python train.py --head_dim=128 --hidden_act="gelu" --norm="layernorm" --qk_norm=false --bias="all" --init_std_qkv=0.0262 --init_std_up=0.0262 --init_std_down=0.0 --optimizer="muon_variant" --decay_shape="sqrt" --final_lr_fraction=0.0 --train_tokens=620100000
MLP neurons of a small language model. Each row is named by its layer, matrix (up: input weights; down: output weights) and neuron, and shows model dimensions 128-319. Each number is 500 + 40 x the weight over its row's rms, rounded and kept within 0 to 999. Numbers have three digits each.
After each neuron's rows, "fires on" lists the tokens most often at its 100 highest values on Wikipedia text that the model never trained on.

L5.up169:521460448514446504494551481523542499429506442492494526543472469442474490576468514485532453522540517493521505492484488461509559502542487527507602520508516508486531544572466511476471501497418452523458549503477554521442487553529478403472481604484483411541520489518476529512440545460497500567431469423508461447442489548518473467560522485538464430500572567535556421492638505492492517529511552504450544510437475485523517523472480475446518504439493483514469523476439524515474491565524522496544492528477527490574485421525510430483481466516477445523579479439465550495471518539486501518
L5.down169:510449491521510510503547462564483505495467453539488470519513453551477494490542499508537468521531564439544455515516523493507473529522453463472537501457541478409510546448503555488507535518444515503529528523556498494483533491514563486533498564536459482473496484473447521432463526396499480507459538522477536524439512526486542525512545529543498520496553473458496457535526484526513477524520522533523513483531531494496521501437492517516415454515512514486415444493500518518504496505511541542494536488484482512557532479427444491519564533498476545577486439561479480571511448521485502491
fires on: " b", "K", " ch", " Ch", "Ch", "ich"

L4.up430:503473455489521493491471553498504530483551563409483426490507458497573563489556528441496471471505498464432470468534566438516522504481458542507489471476534568518455437524472411558526517465496521552486407533441480486501514575549539487509455450488524458496498458508480442525563494501431499520543515510467486481467443519548543506556492520507520531515543552466508492492534527502521476404516542470480548510541535475447471498503459508471530579462510468464471488555493453523485505506483406437474480517476467528441570502514467532574517460527448506413513485494517506473435526484580458513
L4.down430:518527453510473397503523489488467482454506474605479488549403527540491524457476513553445508537455534481534556459483519435548486469459465514518526505444449515479448438512496469583491553460476504476484570520494574466558532453489490512459540525449443488504457584568416485450423519550480541479454547467552439491490473551530514501510500504471475553448499526485655516486510512504516511494533479495449469533492464487534485467531466525467449445536490514527584444500493477490500515514534462530716490454429507532450477413502499450516565508514470462488503524504480463514518480525463505509
fires on: ",", " to", " in", "—"

L5.up67:487493492537489568456526468470427542458552455550455467584486466483489554483505475460541498457441516508494455475501480519529548513508512460600484491522492414509417558526480421475486524526492472509435520524501447484498484534503528508498446507455454432555547544466466445556476539459460470470527435558480491498462422561486576480485528509498558532483513531515488515506474528526558539455479512478582593427448420491517528426532536514514433481416479508501523550532490490471531410451483533406433463474487461473570498497479476470512540519498539465533510454456507494539553478518486460496
L5.down67:494440501440567567486428511524434497464536495417561441467511526478441402457553496502619550458540543451473554491446466501524554503530448496554514502575462475494448512549502590503490497454459499491470482478532438480572437457521546467515453543509500484514510510490506446459527537371520537521538507550515514484549500517449529454495471543541521414463484473456542535551502488475491495461533477485519570551574479514554536478529530557473485510482544523471483525553445535513523486516510533485456611512463478467558502473471477490527479559460528537532466461494552496472490461457522442458
fires on: ",", " ", "978", "144", "184", "."

L5.up227:497472491460607573498449505491489450478490505486478466562488461469538471485430461538523508485498549528516417522523456404557524526534523579510441466446490523539496569495445467468536516540526447516536546461553515510563513506504548517507569504501472515521484585497537553477480517491500466496488507503476518559444392443507498488499481507519516521520493469554469464518481513497499430461477505606505526531529544472518498473436549535506445484443489434494555453451491435509497481490540489537522444551551493483491454553479521522431529496514533501473489530545474526441547549460441535550
L5.down227:480533394536566507478439492500479479504526506471522518498454455509549432483482466475459514475492371417457480483501489484508485488408533521476521429478469520491486521508558417569480440497481472499519485434491479488524516463481578548446446482462501564522501483492469474471541532370467479524487540519435476507498461508402463551533569505467450499482565476511478519530492498468417379577547492507507450514533552451379499450523450571501444447512445488548453428392470478513529596464499501471428482493546463553519472519401499556565472423426530554528525553552535494485439501512550514525
fires on: " he", " re", " was", ".", "Career", " being"

L4.up650:585554545504557427489482527506478515525469519495511570484539505488551521486488489451441419527533494589441456575491563433461476487429480463536428506437504460510537479470457440514496544469541490479463455520456449515599481493465471591446513520489545500535420442551477562532484486562539563524469502504479534452472538531427569549559498506456515513551499503440479488465459516535519460461523528551468501528460479422543487521479455515531419556496431547539475451462526518513545476470484526468523596428482439486517499565511452469522530463467472500450484515461519509533446500458493528485
L4.down650:465516487469483413534458443512512545442504488492535538575420542554464475497535505612506510484568466517492511490545482500537496498485500467489473538492473508483509543436455477409505540514436478547521534514490555499462417525477466468549547436507489507537561485481528453464459478534400510501490500383439467530501518505490536581529486499577511481545510484517509537466456507506534486497582528593519467503502468464486447571501494540462508467467385424473479559461466527538519454474512494496689532513513550521503498472512510550554512516543449510549503480538451547503518564515447552550
fires on: " the", " of", "0", "4"

L4.up1154:516559478506607457529497527485437421442455431569476468514489511537564558534450476447534534495521494469477464458447501452535490553571473514422495514553511488492529485531547491455529492483469530450539576491530501527507600543469414494475546475441561534533521477515434554537540482483447461489496570567519555453527504488502468508610380520575499526543580544421451502496611495549510509492514530485544410531561450483507499502509489501482480474456484503419496460493451511506462556570482523466499477534520496533472436448378393545546523465515555501475524607457487495461549532476507498493
L4.down1154:435448464578503531507511451505534448466574491433521461489537449553489483512522527516486524484489488474518482466497494554418497465497463450467498521498512546547535483499505530470457563501510491516492524576527466431522544503487580463504518479553584523494468492503508472524547528438456492459466438489548527422561483555443512569509529416520563515568486525508501503466480461520504445493514493502466508539477510501496514467564511498540493503484519429474490474495484481462589517453516473466721454538484431528512428500547553437471440490514580562489465577490504508458507529512511532489
fires on: ",", " and"

L5.up32:470525456517473484511497541545565554487475515497491574484500486562447491566545472546485499492514524541531490498444457447469509477485433496495507506420478570411493443461532454501408543442488526454461471533542454550528529564497521519499531455442426478511546464538528507479467522529555530437477523482455510442485452527489465531550490494543513509504547505556475431472443491425541495562515517456443470522495416508474587531469437491396446487527557585458524469466491500523501504464510534527523432528443467516490421529483512539545473498501500478519564492455489529419488461538522525462
L5.down32:497521493524456482492455480471504521484589577492460482471492445481527536496519534484483461488446438591514550472467528577468529527462520535485496533444455473438441475566442476530538474494531494483578450469488449503535482503511570482501582561498595524457474489510466489451436536423583421444477506527452578557501464479478488503539525518507640522514494509456539602539557455545462577558522500438502523517513484530481453451426509422577487487544488469581561485507502497533506432496556484438426517496442530533506574433597464492485524523498454495471543541501479481499497459516530454460
fires on: " D", " ", "P", " P", " H", " V"

L5.up12:558520524489491481444511525474465475478488477474526431478456641520468498510463498567534494532542463451513504493467482552434544503447512562492481547535479503479432557448495534466526503466502559419556470536496508511427444542546499497510483523528450474518495556400505480501569536544535549461596541502512556554560473498494509514515527533553490459516413509531545456464498552527512525499491472481476521547453524499520584500467436463470501483497509535485505459545476349550460454492519533438524527482505526461586424546488505532510500451463535502436560510459511520571475498485535549442
L5.down12:550443558537507533509514510560477512417569522494498466479492480490515519510429481543469573508497535497472536468506520406441553484511504444459538511518477401447517494568582486465505482528487482412477479469538489495484465563507517522543530477489438488476512527517459554482490527511566540528449578550477502434484492438516484551472512537569526482474544588450488524503511450470533522521499517472475515491453461545503478527517481510550519521564479570516465474488591508477585454507562560522543466477476548519492448514503506523558532518481535523510512524511514484511527516508390475506
fires on: " ", " |", "|", ";"

L5.up1054:456558380581542504503521465468489520537463563492503553553479486472487512511514473441573509468404574463460537472488518486436476506509535446550485512560482494535464431498512444535436519403452438508561516478533496558487437539482468490462476530478435525455519541440560474535493494560531553538496471558503521501477510550549527397505492509424587509443460504517524462517544517473473486477455476522431506473437463535523499510552512495563474520504522492502498547469547470514496426586434502521530485521574465466494483515530464447443543536539539440525495543471518507511495509540514460493
L5.down1054:514518494520495509520590550476516524517470449448492517471489481455426483516478507448481602527512459508468478513510432459537519547472539528467508500572526517534479461541480544471494554468537466516509560466422468459513476519560453449571460477573488504505478464484460479519501536504537488538444457411514449550457494496457468447449555528545528530417507439507536483510509463508504480552440507579498470437560496579498513503524442524541481500430545515513469465460498427506438523493443497385542464447541487421526465505597503514439552521500495471507541505448440539470495455515634493532
fires on: ",", " in", " across"

L5.up207:504448535455442491554524497479486483464429533468482431535521464488509517507485579431517483513495523560555548491519446489478469483498462502466502572492477519540471554546470488468428544511524528521517538469475490503452529479437539502490495591517479469469546528472500507482475567502566467476471546528549450515529526372548420517513461452470478469544474471500487570541460513476497489473420472457477538498437440424543476492550451482508530471477473436523502490414470513555520547510500497525534429465509504512514499513511553482391467473500470560514497555446523542511524537499436474530
L5.down207:519527512539570488526451502542471500513485488502471432534522439445544472467480500522522506477522439476499490476473501487496509534500478494461513560516561461472497461437493524480537482459520513509480469500493539518482495532473617549524494526482546484471417547506463446501480513399541563472491476498494518520505520483407534476483541509533522492550587421596426474444414486508477540483494559483505540422520464467542455538466444547549483535419475458512525465482557522480493480501535586578413500507448416484468584491542448524519470491541470469527437487551509506524540504502466522417
fires on: "K", " K", " ", "-K", "D"

L5.up70:445518495538517448450486481452544548463547468501548495534481431468434444526497482530534517485434548466534497470469448509522556493565491524568485495555498493570482524521521489515548509530497467538482522492539482545513460494515490488474517551478475405505444490487486495533537537421520523491457528473562453534495464470485531490477589439503495541553442532558476446511522495531523541547485481463529570475538528492501535494420480519516516450539556479488490531550513477513510453489456496484439568474490446472476480498438566433580458501517495557483494521450487554471418436468471533472
L5.down70:516472439514451472490493548464472504478619527500535548509506462507451457530481466512535474549455500518467433484430546496428410510545466395556438522554538501512486465463456526548486533542485571541531477513583497496532512518516448477566467521530424566492470498476464463459494459457497595492531535521530501589484457513447525524459483494494518475507546526481495466475472436509496496531427474481503571508482462505544532483541508514483512494496530553468460482521506487506571505585510530525441435530553500511567439511450505421497525525539545442473491409502485456403510458563581523519
fires on: ",", " a", " "

L5.up937:465417444486472563498542460510460523448440538473439522532477528446520521524528534498563489556517494529517452481547557540429467451529415551425429483522517449539469478549485515566493469533535531519507408536526574506494544494471518498551511549512539504544544523563544508476460546517553552499499576551546475412497504484515494522537477436471475496472469450563467497515475464431517444510510528529472535559420549428502482529480488461445513449452565469473474527526560482511535524463504478456476495490456506564476533560457568510478460484499616436482491588514478404525506536524457559526
L5.down937:479416479457492546500631444502472515440439487550506446530526503520524539481454529562477491455505497492493529536459526520498526500505442459407540464467494459547506481520502561433469475530486509528513505554505509429412523497474535441520575522522496534492498529510483489477496475526518452498537490500491520572476528438460467506454505466459474443458478538491504562515487463531531502489429516426571493470543504516546521488472545468438544459518476488496532541502491526506499551530471529526518477458548545463480505537428535544516459507610530540524469503541499459527511551475487535542
fires on: ",", " (", " Sc", " W", " season", " children"

L5.up59:468520497499496545534458511430447453512481459423509466522577536415498467564506530614520494493491502457491496495509582459508591580495507486478558409521467511514537579477479483510511523417568517471540463479503556516490536522553511547557497588516468439608430486502495474452556611461492415460431496534548556520491507559470535445508469494476569498542504512508488487513475511516500485495524460549517472555519466465431478508485441548499510448517516493492485478519442449456540565467553487547528488525518478423530511506433496465407524449496522408493509466431487560510534534447509451473
L5.down59:500479549487477485444430435505478574454468517477480527561406489519504501560487471488482474564457492483569418432481535467476544488423510449510472493530458506498433479505550581535501501554510461503425526482532478512527502424432524423498478450507501496565550517438461476501474561446497439558526530476399466565449462549501482563500520542488499545505416496551470572507522480427539484627559502518523513462539464541510522501575422540548484485500467433467550496482558459510500472485504496506526507557517469536563500444453496548552457512488494420420496469396575475459435481538496496506
fires on: ":", " was", "5", " it", " being"

L4.up290:484533503512457538475530515520449471512515546467519529540529480487498513521452546514552478523473515506533519484529598455432441484491562530480540481490501579458493556484455552490532507508512498473553521512528534617472491520513519486523554501506412531572519491487509465502552543513503575451511463498431573531513488510507484492466553538549489560505478477540456475458552512446494518530491494494509444491450441489603502499455567508394570616480545483424515579424464508498529408507526474497529562517491423493509476585485572489506506428483457471533507595487465502523506434534534496458
L4.down290:505508490548506517538500507515471527482467498487555447473484490569486501548498434449505501558461505531532513490479459483444486464497500544478528480549489566455491509552465512520489496484478537508510496461505568525443502537549544517497503502502466499522516513461470435432542483483482535507427543537506466502584541498475502489505533487588432486453522495479430450473482481494455522533455493531494489468515498502545479509495532504431518603486483479511500506536503488486487422463509534537416519484440470464488530493505445493560507494531618464530550560491500522471537468547591506477
fires on: " L", "L", " l"

L4.up1426:490535413455494463499565566488417540494543521536493524472493447490482477550513523507452503455518486528545528497563483487442384446505462529511500534474461499520430456532496469531493481518476500467505487500500492515465513474518459512413501434462462460489485481458461509493508518471473436495517585532477504438483496444560479498479455615536505528565558442515521466519528434564497505507503533478548457477485575463538542397485559464468524491455520528478484516494487534556492560472571472551424484471503424475484522528434422504445563427409442506535505475494506566484564528510489482527
L4.down1426:506534483517548519524520516460507511538465496503488510494510540498479556448534519500517489520522520530491521543586520447514472531510437466573479475526551444467472481481463500524517536497466549493502497461478515460482520496526504472510530535513542517515532485540454431453477530147492500525525511508506478531519542505481489500476499507497544509439525493516531487545525425501479373429524459580402503484493479553499544432475509481483462503512443546547502528499520585453494521537494459470426524428511483540522529556475507537576479508502508501476477490453526520435518531541533428561
fires on: " \"", "—", " “", " '", " ("

L4.up1493:489554513470546514510417567515466518521521491433527546521439427490500492475452547549500495529534536532581509519522524559507506488519472565502519528454521543433537496497510481550548506474519489523520508435452477525556528590544472508540535478455478479517423452582491576510558461528559546547475543525524510540498564472451469499496454536510501521509542540488474447502515517476511488416506481511510500446485532474493509525391499532460482547500507500521489510459516578533478597446477572481474456517547500482531460513515507506564495547437475480485578536482516462458471485536474469556
L4.down1493:495524446493475466490524513496462461480490433507507469441593544469536530429494521492487505471459505434403514463473531443501483483501562471497439432516538534510509535442498484475466532472494467486500450589527524523498482460453550479528504544534435460487491521488516534550548538507471507487554513474491529487559613518510593559478566481454487510466473462488566516525524462563519489521469455508439449523477475474572453496509424500509465400501514447454521526457478441558449532608487424565627581464514474576466532477536498527446481473510513504531446506512508512476518533510512536499
fires on: ",", " "

L5.up671:554526447502510510438541480521426422553544559434498516521546495520526453490508494496524509493576485413414494486504476489491470539506438481485497490471488478604505458458504551445528522491490480490508467500549497567533490544460451492505462545459549482545540542521537500484567548520528505481448526514510576499531507462530601460553539487468531477508466492554487508522489489466504546524506472534472487540541469412493541526511431491525522566512489493514496440535420500502478497505521500474453490504551526488550478495519422541560591407483561479469415519500512476490506521542530475433
L5.down671:530447521461479461513509460466480515498493432541490498469510505555450540467511530511524513485461472481523597545501518534520518493524485542506527565541507569505518500488532536481488400567530494495570513519490440524479489472522462498521499567540537506423505514512460528505535530476437475551479540453544502566486508542525500453423473528500469567510537390444527518533459476534516471583515471393498448469520485464506426488436425551507469395472473533547474536503483474483515505541506538495683643502536488539538480485469569512457407508494534471462500469526453508470499527477505526504
fires on: ","

L4.up1531:496514450505438475575514514551570494507435543472450492523515557408480492497495529473468523477508552500451424492574486520455468453470476514521508571503548472526568479509565521516569501513471417453489532454478486434557549516457457520493547528406566496483447482531496495441475478488516528512515584483437554526523473506471506454443420493535523553425561509543500516512532477535478514568480589511478531552466450563490510489454516523470505462478486531476528441437548458460519541532517497567456567555547520544427471537536489468527486468478500477468532515468457490484551506492541519458
L4.down1531:498420459477454450531600486561544537513468494508452609478460428469449448590488517536476496500518552599501470548473543530533498476495518534469472521496468496456527527468516544494488527483443492460507558483501511519468437480456468435542487508494528490500565493488492514476398451496487560485495506497496475534460487522521557543544546472505501536516513420530466467515441487437509487466545417425563490475521434477560471530506533426546479486454526483540461476533504514537513485545514424536534453521535519497529439472487470473465526523404448486536492427527517587499502448496541537501
fires on: " and", ",", " -", " as"

L4.up1340:522510488517513464536549474432483527502588517520423480515496488481515469424462508443493433472436479525517460438592548454478484564548486481474463469488540475512576515534475463448546535583527505532504494502502452468553485430453477591468478539537590522553463472457509499523590486535520487504492612519473572523497496427502506470511551489538520533476451493535431492471511513473519469523479463503435467525584499600492493547475475502445511505510473476485426498558551535494544523518479457431511458473543486513456474561412497483470446453521544522494475544476473520431441497514512559453
L4.down1340:496451537460481524483501573462445507601518511481489439489583452549489510458516504444505433497570544496507432506466526442538460490449549398501530481470565521595543528515529510553487456510539478461489489499516540546544515494442480487444520505507534512489522471573515522473406504492476495481525511495493524588491399481569518491562561489532528492512469506580524490503484499479489474516560478458470464489472463496428515550502462522496539464495478465455515564562466492553503514477537521537563494463493494490561495580484495545488389467475468455541611410540471497522534498504578526525
fires on: "i", " of", "o", "us", "n", "p"

L5.up299:454530481452423490522466552502492490544551459497494501548501525515411531490482486547471502503501447549520533466526479482464516505561474485473499529479465588485602464459404539558500533525492515495457530475513488500486575493462527490495526506548468535414586415566462381501520511481503434457576491521581497450514497541546563517488529481535389485485446487540446531463495433449513483507518500451550501563423555514494562468496505499419499534473487523461522522523527503468482497486458462562486528503468492506500524513473475507526472466546485494514440538432522534507554424532533477515
L5.down299:540530528493493521535431564545525451481499481462483487540459465485437574504431470526535563526523521578478522503568530522572545493473533466481559470506606556572561501559499561476553514541460531493516510464501554501521459526489535468452545506556509532553507491535398387519490529446505520406495499505580446492531382404495558553508556460526503548472472484525540497459497540498438512522488479483521540502479467545527510473508550488493476480537461549511459481479437503459467595456515563500426496518563522501523547477489396437510516497502515514639483489533515494477457480484478566457
fires on: " L", " Los", " M", " St", "L", " Le"

L5.up934:442521536624502449509504463520534510465469472476535524483539437494443499474458585508445506456474523561478531594524517483430445492547470540444470527516529497505524516535499476430498515459439545475557492542463519429582509548494482556497494602530450457480541424515528532552566488517473466485489440466548511453551515569516490483516512462502503453484479449564490488479486531486557535483483553499490498479476505527509446473507486512488465505487457455511458498546530450503510476488513567524522517449495558438482558528482535455511548520534433477624499507438536529505510460549502534485
L5.down934:585535527381476445510553506505476496404528495414535437493468475547508460492406507517509508520526552484464483560436568453506435527564510447499572584448549451433448500436503443512458488374430538520573514430494451569504579425515557501530494482492562434508514504530537572489512535505536412485480442525572452523524493557459428516526510560548451553520476558551507509474505577546549435474538478484529460494553510452551537485534485488489562516571530529503427467458498545536577490575538586534503486527504506493496399538461493532539506476481452569508536472505468430509584463499554516429
fires on: " "

L4.up73:500487540441487455499497543470505412484524570570500503516488469517409449506488463431501472542504463439539388496487520557493460493495475532574503451555469444541490530417446508499430494524465460472434448519564477533529460435504521469439418563471493468462483523546478473533488472469407521559482514524543476505539443568414543527517454460469536525548502483519563541504479533511533490565482506504552550512485392496486505507496463507500560473435564542512511530522489504489517492518473493403426556467519501498515506504498562448471476471499523481480486499461535548425474443504486509524
L4.down73:503450410462463466451507495529516496468510537581458496566514561483440473483534511476485539510559485450472446500489498483496458481509498559546488474546508489475528553470516557511482439520507536509519489507491438549555581495537506471472416461459549520440507539510484498528490547578474480534509531493460455508550493532488575481513432511516503517466435526519519499499470485577542523489542521481562534470534422598515423436486510563471481489508495527465485496472581550511560453525441451534496573505443531525408446520525452464462441523496532531508504567404498519463424476457517553497
fires on: ",", "."

L4.up1404:499454512416521497513505523502432549524493489481501473533506470541471456446530534508520581512498526491526470511523574452477540487583435519597487512487497506494548514439477521487461491427526508514562490521514509535594448450513508512461464490550472490539479540484484595463483480435494580526533550553467532407486490487501562460530557493433548526605523480540568567520507475470482483451461555412443502482481457480409531457536503456488513549498398530492449471510509518485506471502593504458586521430533488523567538490474487479438525520563566497580458492490436481425532497604516400430
L4.down1404:531508448485485548450547490560514486508526453450457508469497467461503560499476529475510477514507440552539548489448495465504535475560486531430554577468461537459498475468527547466509548485524442493455500541455609501447434532553510577489471543489582554418421495398447477455491548438444444464475545484530501497493501572511503483503468463514431462504454487516497506487526515505521488513540513526553478527557552554476449472488497472521464453458475496458492517483487457560494459474493440529646502533541444504458491426456550507499535581484487500464491491421474481528470459478522555454
fires on: " ", " \"", " a", " the", " small"

L5.up816:477581515548514458561432566439489510526513469474504509549499520497480437456501530481496587490445517526446413430559498418493449513516468513525458490536509460532476425451534422501454539459519529509483488456475502516554484503493491455544520510479504502448543482524518474505519496474497505546501530476422541472483394485484547449503447573426489501495523490558500502587483441543532447534472424572482584502512461506557507502477564478495504470525455512522442464521530551490487504526567443442462490588497511469552519444467539460524508523547541517527565446603478455562620580492519479505
L5.down816:487593475522475457463502510502531502495495544547541483544499475494465474456452505491504538504534488498501458386468530447490488520416480454470484464524447433515495442541546539508473467492478539472536506484495483487532478505469441533498524515538441467414511543465486507533514520472515465552499541474559519537523486408444463563527508524469464485521516492479494509490482514476562562504472459550469530546407480494444466515514507489489449491440469518565479477474490506489555555551438497524557498505549493472444487547456549442485531397449509529441472423504500523431542505526498490429
fires on: ",", " as", " |", " and", ")", " was"

L4.up251:584504502442398541516504555523517544563534486521549461382503441486558518497522513385432519491498543519460546549534399493518472556493545527541491528564596533519534476480526501406547458486489492529509475483455475496458509500488454574449481551547457507496557561420467473559509470486494521447542440530508434496482486506530516492476474491462521545465510493547463500506483604452522516511483469456476474492479492434501493543505477496511424530512456434517454501481467525468536414548464484531608516515482446423526448519576440509490527461508473479461492513552471476529473556570446573492
L4.down251:508488536477515485452446502569473512488557552497527506508398520499459508489564497465494507468468542503565460480500509509514502483454555467515467486466475557496523483485471579487470479555411492515498558579463450512504468517489550531467490497486438573492542518519422542522506486511470537491459531463460477562539491498446507522503554464486501521516452510497550413476565574463513546608433521483456456442489462466520448511488519453530491478444488490443484445472468543532510455443455477514478489509569496482475527608492500538492558469557507436423568558544533537432431524504429465509
fires on: " |", "|", ";", " also", " and", "==\n"

L5.up642:529501481564439467441490505529577438451515457495467531553532474509478478463465414486513484445459518514522498468502532505512510521440515470522467564452538444430589490543485462487509538440479438538522532476473482561507515524547542464488485532440512400472530492424483522578446491404514467479480495548551542574528493481499563460525464430449474483488466492537503580507441527400481487495585520543526565514478491501475526493480539472523389536468485492528482480539412469466506471477483520443532493470470474454573563384534520423489602495463505546476557447491510539532449452511458517557
L5.down642:582524498466506480546530531479560500471488551517545419461456489525487527540483486485519484504506507468525515485467545550458499461442459435501457458546515459461452526447519485507436445656430553501455511425533491479469448490451524478490454556503482477434502403532448488550419486486519439513507437457531480533585510544512545519497486530543565449524571546429597538481437486473469467547539484497488477523566490500569541501468533512543460542516505536570511484532466512498525499537536520527413444503594418466539462558465476528438514524567483520468499624471473523481452500398502472479
fires on: " ch", "G", "F", " Ch", "B"

L5.up1173:558508495464520496481376488484451507503430494525488464469539520495475458530525396484436590533494516454421461473533568475479507479473503476456457530537430529439512465523509456474539527550515530495462544384526455464435555522489448489531507457511509467520479511508539484571474524407512474423489458498492504524506461447501467522542457505433582505553550452473461421491561406506510547459495522473550591504439537510524488543490443438497603538442502574464436517479475488529526491507569522524481510488527531470505470548410477527470473527471538461462453485531529486509519500493535445520
L5.down1173:514541417568521496514448486536479482461542485525509445509536536507496547486542555542558518494526479470494501425467533459481536513535503447596606486480451535481508475490535515518485519521518498433520487524581498507502486508457415501581499586520452499486434496521539454560529537459492521536472482498555501557513476502527459489559543495490538507490476529437423492466525535475513522446499487561463431642533540593382474462479550504458471523537555472561484475515506518467516473433582488501523563481523432567537496490504384510520515515462455496428539490500488451464525538527488491513
fires on: " and", " but", " m", "1", "3", " was"

L5.up794:468530529443490480564469497431543498447546514519416495547487567520473487509448543520530533508522492520520484514457443491467479476520461481559525541478535495469493492588552498511470532487519463430476480467487553524538478479533524459430512522497414446462477537529508495513495590524496444504515538550513431485517544494480500533467480465546463562454488538478438421447463479504489515486529470476556434523502440472550447512554445532508531556453512549527520531566584462566535465489436553563458453503434391460471461523559537450508549494529496547542500429519590531552515431551580459452
L5.down794:467568499482515474516492425469529534445496500551583550450523484554535493423498514549574484510487521440539542492496522524492473601489491466519493458479528551473423532517407397527542483508493467567458522436457554515491481596564531538506541521479571491539453449494491490506562580496517438580523460461549527526523477491564481493561496472479475504458562572539532419481549539538510523489498416498639478511455566525534540539510525460491462452491509498490509506421495557463471549516485463539453506473584492537584511512497482439522458504481484543534481553496452424501528559523452515533
fires on: " R", " Z", " z", " r", " Q"

L4.up276:478539557513490423513496498511543540522473496430479485486504532522504517510509553575546499440503496526530481523468540471490454468442458547490451575463444528503503532486471531498542493415479504486505460522466453516499473477441557508495488478432492408526517455526481469433429590498512508509513519524506428486540546507515512440517481468514507438516591534495502553396496519467511534496553444401496501517480498505545591410510489442457525441448521496513446550488507498491504537420523528603582512477485522525480522463481513447452497530540537563575474517449532509523540466524463509516
L4.down276:524519532505515577476483527534524533447517503434522452523482499522502474513540500501472496518474478508481427510488538529453466491446465474431463516381471499444471456424503533473536514544473529517549489521498538480482535517480483512503496469486545431514502478462482524551474490460542522497528525441458443550515575499519458454500544479545584518489550491426504576442479489494539488468404575397546535514515616501517591464477490464504521510551498516468560490483479562547493513489580562532669488457501492515511512440544521552428467492515524480551462478548469419519467434422530472496
fires on: " "

L5.up392:486529539538471493502422461435528490519468528515461497483495491558553550497485508445483453469509534470528526472475575420486504564542436540500530521479500533493487564544487478484497519436458483483556495461478564535478548469501461489507523490427558421507507525545528534539527560465543479482416501489447478469530529551538540507473448472489432471408447510562428421439518552472493465481508442493522489470518562551498477482487426551506510465476506463531520536491471483536516535500484576530543498550453474499456523516471530531462497431477564523531503528526477436539524483467559496567
L5.down392:473467566519475512453522428537570496526537455542510498477435437474520535502485473424526523462474457461543479437456498473494527548464533480469501530492474443500486531520494461489579568478470474499497475483534542526506532475508451479515544533513533508483460531528535474581554485492460520484537482561490524453485576538503482447476486490511460531470569533522497433445469568506547458536445453520519498486557501464472604456567475450532513543518466503526496500534518499479527481434475503487527518428572574563546522396477481528516529489503602545542441513579511440524567520465571534560
fires on: " Z", "Z", " ", " z"

L5.up1221:590506518425516482515498529482450473546473484458532484505460449491538459527526478447439473494544528464501493500494531512536497501482503473543588511509502548534434521495509458531571433503510473463484542531524464504473469532523517430435540493584488530512409486528480456459441495554499527435478478495553543462552473486498534510452523476466513534482464496495511462474447500614543565504494508612515450583544443471439548531488493500550490477461466503468473516550519428519535474524498473482532553475503449497523591581532507489456512520477556529435553541518443623506411470500509498483
L5.down1221:466466584552534471520564447502457477627539464423505495497503520459431534479488454512467482452506481430478538475475516517495480518526591402518508580431482480471597466483498566563471397469515495591553485495456503546462454445569499531504542482611514444561469581524546530508592455504550585483508512519472449483442498587517492543525489552551437492558489471514580438518522540470480495527439547527488513518527477460518430553461486488535455466494435528435505518499549449496588512480505472451506509468595476489493491519462527542558432458543463473454470452438546498517487482524486425479
fires on: " |", " and", " the", " each", " of", ";"

L5.up594:487466461465472455440470541502445544456476580552481522555513540458549546458525491541499572558478507493532509506608483463500473564494434577510522478532510443479509511548433480533439486476545557457461479483525441553490537484494530503506498497437470494499528539505476516467475474480509454476507492574476458489500420503409470515455414584498545564578550541503545540542499491496519512510523494498475454544506519477542540505511515467507486504411508514506495543498562504472527447532505493472531447534528453527461510466433486471472446492490591538483508529466531543408551486516482507523
L5.down594:469446515498487502455545446557486489465562520469481510471547492535529552489441499505559519458515486491457542524467534548497434416526483540417510495446516496510528456550427517529562513428484519534487487513568546413479536472430524476512421595562501484516447556547470492558494529358484545501461484503475536461488503512478475451467447526497469460425463452536520495519481520559466434512421455451505506435552539527499503520510496478453497467525553566509498556486472489480578484504566423511453515494523522533457578578463531497494510504460484495447406583503513519476520475552525482478
fires on: ",", " (", " \"", "-", "/", " un"